Part of a small language model's weights: 20.2M parameters.
MLP neurons of a small language model. Each row is named by its layer, matrix (down: output weights) and neuron, and shows model dimensions 48-111. Each number is 128 + 32 x the weight over its row's rms, rounded and kept within 0 to 255.
Before each neuron's rows, "fires before" lists the tokens most often just after its 100 highest values on Wikipedia text that the model never trained on.

fires before: "201", "198", "199", "200", "202", "196"
L5.down376 [151 212 165 122  83 157  77 157  62 152  90 124 151 159  97 191 137 125 149 164  91 126 125 112  80  96 150 165 145 127  87 134 102 147 117  69 137  72 176 146 133 121  62 216 127 138  95  97 113 115 174 116 117 161  80 153 135  81 108 134 120 119 159 207]

fires before: " ", "202", "201", "199", ",", "200"
L7.down941 [116 206  55 173 119  78 136 158  57 147 116  68 195 159 175 145 142 151 138 205 115 126 109  97 151 121  86 163 110 154 127  92 119 186 100  81 111 110 153 163  93  87 110  93  63 156 139 121  69 109 138  88 111 155 124 181  55 141 123 115 108 125 138 111]

fires before: "|", " |\n", "–", "2", "0", "3"
L8.down586 [143  63 120 119 137  57 155 156 144  85  67 151 136 151 154 150  59 129 105 121 128 138  63 169 112 100 195 146 115 115  97 108 123 116 139 128 121 113 169 165 168 178 119 124 154 152  81 105 149 117 152  64 143 161 104  99 149  66 117  64  98  99 115 140]

fires before: " of", " to", " that", "ed", " as"
L5.down106 [148 139  99 134 135  84 150 118 101  95 162 140 109 101 148  36  58 169 131 140 124 150 153 109 160 102 161 150 161  62 140 138 118 159 127 124 120 118  82 118 109  89 141 105 119 106  92 115  73 128 117  93 114 142  96 196 104 101 162 132  97 135 141  47]

fires before: " to", " that", " the", " a"
L9.down1009 [155 118 145 127 121 134 140 168  60  74 145 137  89  99  90 155 139 142 131 142 102 168 162 109 157 142 112 119 185  53 140  83 166  81 129 175 155 110 110 110 152  62  90 126  87 104 141 165 172 149 125 161  82 126  69 140 109 110 158 203  96 162 244  90]

fires before: " to", " the", " him", " his", " from", " a"
L9.down765 [143 122 129 143 103  54 124 166 152 119 131  87 156 145 138 137 112  78 103 109  98 136 145 143 128 151 138 138  78  49 158 132 150 139 124 129 119 105 102 159 131  75 104 107 130 124 125 149 150 138 162  90 118 150 138 230 130 123 176  65 157 140 143 112]

fires before: " the", "P"
L7.down1012 [107 194 195 180 151  90 116 140 171  99 129 130  94 160 148 153 141  38 156  94 152 119 123 147 128  80 166 148 146 151 139 130 133 140  93 186 133 104 124 134 128  34  81 141 116  82 129  87 183 123 144 175 143 132 118 137  69 138 187 111 108 178 169 133]

fires before: "|", "==\n", "\n", "==\n\n", " not"
L2.down86 [150 107 121 155 138 104 156 107 120 137 125 133  85  72 150 128 124 137 160 127 121 145  96 174 141  54 155 183 164 151 116 130  90 135 136 128 153 120 107 122 158 144 132  68 136 132 116  94 158 116 134  64 104 169 161  49  96 105 132 132 180 104 125 164]

fires before: " by", " on", " with", "M"
L7.down722 [ 95 137 177 145 131 103 128  92 101 104 114 130 204 166 160 120  96 149 135 154  95  93 100 115  87 142 134 105  82 218  98  87  85 160 205 110  94 142  85 126 153 142 145 171 131 156  76 124 115 120 109 105 138  85  97 127 147 128 134 173 146 182 120 153]

fires before: " by", " on", " in", " +", "inal"
L10.down272 [ 93 137 123 121 128 137 139 152 174 101 112 133 184 180 133 104 157  97 179 109 173 123 131 100 175 142 147  77  92 131 169  95 197  79  65 104 110 147  81 101 176 186 114 168 125 101 126 156  99 143  60 112 153  43 121 138 135 130 120 149 124 115 109 139]

fires before: ".", ",", " and", " to", " of", ".\n\n"
L9.down163 [121 141  81 127 159  71  53  58  88  84 139 178 104 112 158 105 113 149 148 146 103 143 169 123 113  87 113 141 115 145  84 126 144 215 131 110  88  91 130 124 146 164 116 126 149 160 106 120 128 184 180 157 115 131 154 167 102 197  71 114  72  89 120   0]

fires before: " States", " Kingdom", "aps"
L10.down619 [153 161 127  86 137  77 114 119 179 189 164  79 102 135 169 172 169 139 172 119  81  79  84  93 129 137 156 104 128 135 107 143 157 101 154 105 147 153  67 127 154 131  97 102 132  88 126 104  88 169 153 157 136 123 158 138 147 133 119 127 113 178  85  83]

fires before: " |\n", "\n", "|", ")", " scores"
L7.down662 [146  86 165 150 168  99 172 102 105 173 169 132 160 184 116 133  68  96 154 103 112 157 138 172 101 101 123 171 134 118  87 104 176 149 116  79 111  96  87  95 102 202 152 148 126 119 121  94 189  82 106  59 167  87 148 138 113 147 144  68 177 143 110  93]

fires before: " the", " a", " his", " ", " that", " her"
L9.down863 [113 137 160 134 157 177 113 134  76 117 125 141 102 154  99  94  95 142 161 171 103 137 102 150 151 109 155 156 149 112 137 185 124 141 142  80 107  72 109 119 112 155 166 108  95  93 103 173 128 121 151 118 103 141 134 138 133  70  70 109  56  87 123  11]

fires before: " the", "==\n", " his", " a"
L2.down1104 [129 189 102 186 139 121 131 149 101 148 150 159  63  83 117 169 106 155 169 101 158 106  91 109  85 159 144 224 146 108 147 174  70  61 123 144 175 117 153 145 148 141 139  66 101 114 108 123 130 195 112  64  77 156  73 155 123  84 125  91  97  83 173  90]

fires before: " of", "0"
L9.down752 [138 154 151 133 136 103 180 118 109 154 137 144 131 181 201  99  97 118 174 104 140 103  99 158  85 123 154 114 107 153 152  71 171 128 123 138 142 125 191 125 154 159 147 126 136 148 111 132 138 126 186 165 164 136 140  94 112 157 126 154 182 136 129  39]

fires before: "202", "201", "199", "198", " \"", "195"
L8.down1205 [122 113 137  88 158 105 113 137  81 122  94 155 134 133 176 126 147 133 161 160 153 175 170 149 135 149  99 116 198  93  82 147  56 162 133  99 110 130 104 185  79 109 128 100 120 121 177 148 158 144 152 106 126 181 162 159  99 151 123 159 152 110 122  97]

fires before: " ", " in", " by", " |", " of"
L7.down132 [121  93 180 151 152 121 149 152  75 142 153 154 134 102 120 147 140 122 132 124 163 170 171 125  84 149 134 103 101 125 110 128 196  95 151 111  96 130 158 143 141 158  84 155  84 127 112 131 150 113 131 114 137 107 115 141 100 131 104 141 115 152 118 106]

fires before: "4", "5", "6", "3", "7"
L7.down582 [124  66 103  96 139 160 136 189 191 164  67  85  63  81 119 207 123 176 216 104 107 159 200 121 114 162 108 157 122 134 124 168  93 137 124  86 195 162 156 108 179 155 112  47 111 148 161 141  91 100 166 128 193 134 129 171 129  98 146  95 145 178 113 157]

fires before: "2", "198", "199", "201", "1"
L7.down121 [150 114 106 122  68 112 128 104 140 148 115 113 148 132 133 192  99 152  96  69 149  77 136 115 119 162 129 164 146 151 138  63 109 130 123  74 122  69 184 112 167 132 115 164 154 161 118 170 163 126 156 141 113 121 114  95 132 144 160 139 148 180 116 110]

fires before: " of", ",", ".", " and", " in"
L2.down1055 [157  68 153 133 210 154 167 122 116 110  86 177 123 162 118 172  87 155 146 107 177 142 114 146 104  86 167 158  93 100 186 162 126 146 113  99  90 113 132 153 195 168 180 165 119 121  79  77 117 117 127  94 100  96 147 103 133 145 140 110 123 153 143  71]

fires before: "0", " |", " ", "1", ".", "00"
L8.down888 [102 101 156  99 159  87  99 137  96 149 228 120 168  98 150 135 155  82 141 196  95 165 123 140 150  86 138 130 132 150 185  96  78 177 142 133 123 110 136 121 107 117 101 113 137 127 103 124 133 110 139  60 134 112  89 175 178 142  88  99 131 204 116  85]

fires before: " to", " that", " by", " in", " on", " as"
L8.down819 [141 137  64 123 191 140 127  71 142 149 110 124 103 122 130 152 119 154 133 153 115 104 151 134 154 127 106 124 195 146 160 136 183  92 163  89 173 167 135 156  96 118 124 135  91 119 103 149 152 138 175 110 116 132  65  92  92 177 118 145 113 150 152 166]

fires before: "199", "200", "0", "198"
L10.down791 [142  70 124 143 200 120 166 167 151 147 134  88 145 125 126 132  98  75 125  99 106 103 137 140 123 148 118 161 112 120 152 151  85 112 103 130 121 110 159 155 174 152 102 166 115 139  92 142 172 160 119 134 149  89 108 103  92  91  97 149  66 188  86  83]

fires before: " as", " in", " on", ","
L10.down101 [145 159 131  99 157 130  48 160 143  70 132 172 109 158 138 117 125  91 127 148 112 162 118 155 103 111 184  86 194  91  91 126 147 168 123 114 110 104  92 133 140 170 129  65  64 115 108  99  78  60 186 156 140 140 100 128 172  94 124 125 163 159 152  50]

fires before: " the", " his", " a"
L2.down16 [164 147 115 155 146 119  96 186 101 107 152 116 147 133 125 174 126 105 181 104 132 124  91 118 139  64 108 141 126 116  97 160 143 148 126 105 146  76 137 114 137  95 146 129 148 148 132  95 146 147 134  58 176 110 144 125  87 123 112 156  65 105 105 142]

fires before: " |", "\n", " the"
L8.down856 [ 72 129 136 103 149 100 122 140 148 152 152 142  36 183 171  90  80  71 157 126 137 167  68 161 169 140 170 119 195 142  89 111 114 109 115  88 126  86 119 180 140 129  74 210 135  87 155  76 159 123 120 119 129 192 196 148  43 115  90 154  97  79 156 109]

fires before: " ", " with", " to", " the", " September", " a"
L2.down578 [ 66 172 149 118 128 130 125 121 105 166  96 118  86 111 154 154 109 143 161  59  71 138 116  79 147 101 172 159  87 123 128 128 124 120 133  49 113  69 131 140 147 108 108 151 121 103  84  86 148 131  80 117 100 164 164 140 155 150 130 103 133  64  79 122]

fires before: ",", " and", ".", " in", " of", " to"
L7.down70 [143 102 150 122 108 164 146 186 114  87 109 170 183 155 136 131 162 120  94 127 157 124 172 116 163  93 130 148 106 137 136 152  89 210 123 149 126 152 144 152 190 171 118 112  51 172  56  95 128 151  98  79 160 145 183 132 109 134 117 157  97 151 114  81]

fires before: ":", "–", "201", "inder", " States", "199"
L5.down187 [126 120 137 159 137 142 130 146  94 114 128 148 115 163 135 134 166 160 156 100 155 120 103 109  87  78 112 121 128  91  52  50 117 155  94 147 135 144 147 160 132 150 166 130 122 137 106 154 161 132  63 132 120 117 121 168 160 126 118 102 104 135 143  63]

fires before: " |", "%", " m", ")", "0"
L7.down1011 [112 159 127 130 108 102 157 173  55 161 137 140 112 125  71 141 121 124  85 129  96  94 108 183 105  41 100 111 116  93 134 115 110 140 109 115  58  88 146  97 121 120  92  80 101 108 109 122 106 175 134 110  65 151 132 155 155 139 122 131 180 136 105  57]

fires before: "1", "0", "3", "2", ",", "4"
L5.down693 [130  81 201 109 174  78 120  74  58  84 178  90 140 141 133 160 102 132 154  90 176 100 173 117 117 143  87 126 130 167  74 125 143 143  93 141  61 113 170  79  90 105 127 169 115 142 127 188 131 114 156 115 166 150 128 108 114 136 140 161  95 121 138  70]

fires before: " by", " in", " /", " to", " as", " with"
L7.down369 [178  76 237 122 103 142 177 172 125  73 150 128 122 128 120  95 152  87 132 163 128 121 159  86 113 148 178  95 190 123 136 141 131 165 124 146 148 143  79  98 150 200 117 135 101  94 120  96 109 132 122 162 187 107 142 144 135  91 105 153 100 104 106 134]

fires before: "8", "3", "6", "9", "1", "4"
L2.down830 [126 104 106 128 109 132 122 112 152 151 107 125 150 169 149  98 133 114 171 156  92  78 173  48 116 104 165 166 208  98 120 123 103 110  83  63 129 106 136 123 145 149  79 100 160 171 125 144 117  81 148  97 162 128 145 124 139 119 100 120 144 143 114  20]

fires before: " |", ",", " of", "\n", ":", "."
L7.down345 [180  84 128 145 103  96  95 129 110 138  85  98 129 148 112 186 128 133 161 170 138 165 165 101 101 123 206 112 101 115 181 134 125 123  77  97 108 130  86 131 106 164 133 203 128  77 105 127 168 153  96 102 128 143 109  52 122  83  89 171 159 141 132 140]

fires before: " to", " by", " as", " for", " with", " in"
L8.down215 [122 156 123  92 148 154  73  92  44  72  83 165 189  91 136 158 121 104 112 105 106 128 146 141 166  65 151 107 156 152 121  87 162 157 140 121  96 151  89 164 158 107 183 110  79  66  64 170 154  81  86 101 150 110  97 142 116 107 134 151  77 182 118 104]

fires before: ",", " and", " States"
L10.down87 [103  69 103 119  75 126 179 152  96 152 141  80 111 149 162 108 132 146 133 134 146 130  87  78 124  74 136 148 145 163 182  98 121 118 140 159 147 157  86 107 124 113 134 124 112 106 131 137 139 135 129 115 159 135 139 172 146 135 116 140 136 201 208  65]

fires before: " |", " season", ";", "\n"
L9.down733 [133 104  78 131 143 114 111 112  92 148 141 114 161 129 122 164 184 174 109 138 139  93 126  65 131 154 188  99 189 152 153 146 161 155  53  74 143  90 136 100 101 139 117 136 105 158 146  73 160  79 143 122  95 108 115  96  93 153 130 172 201 189 131  69]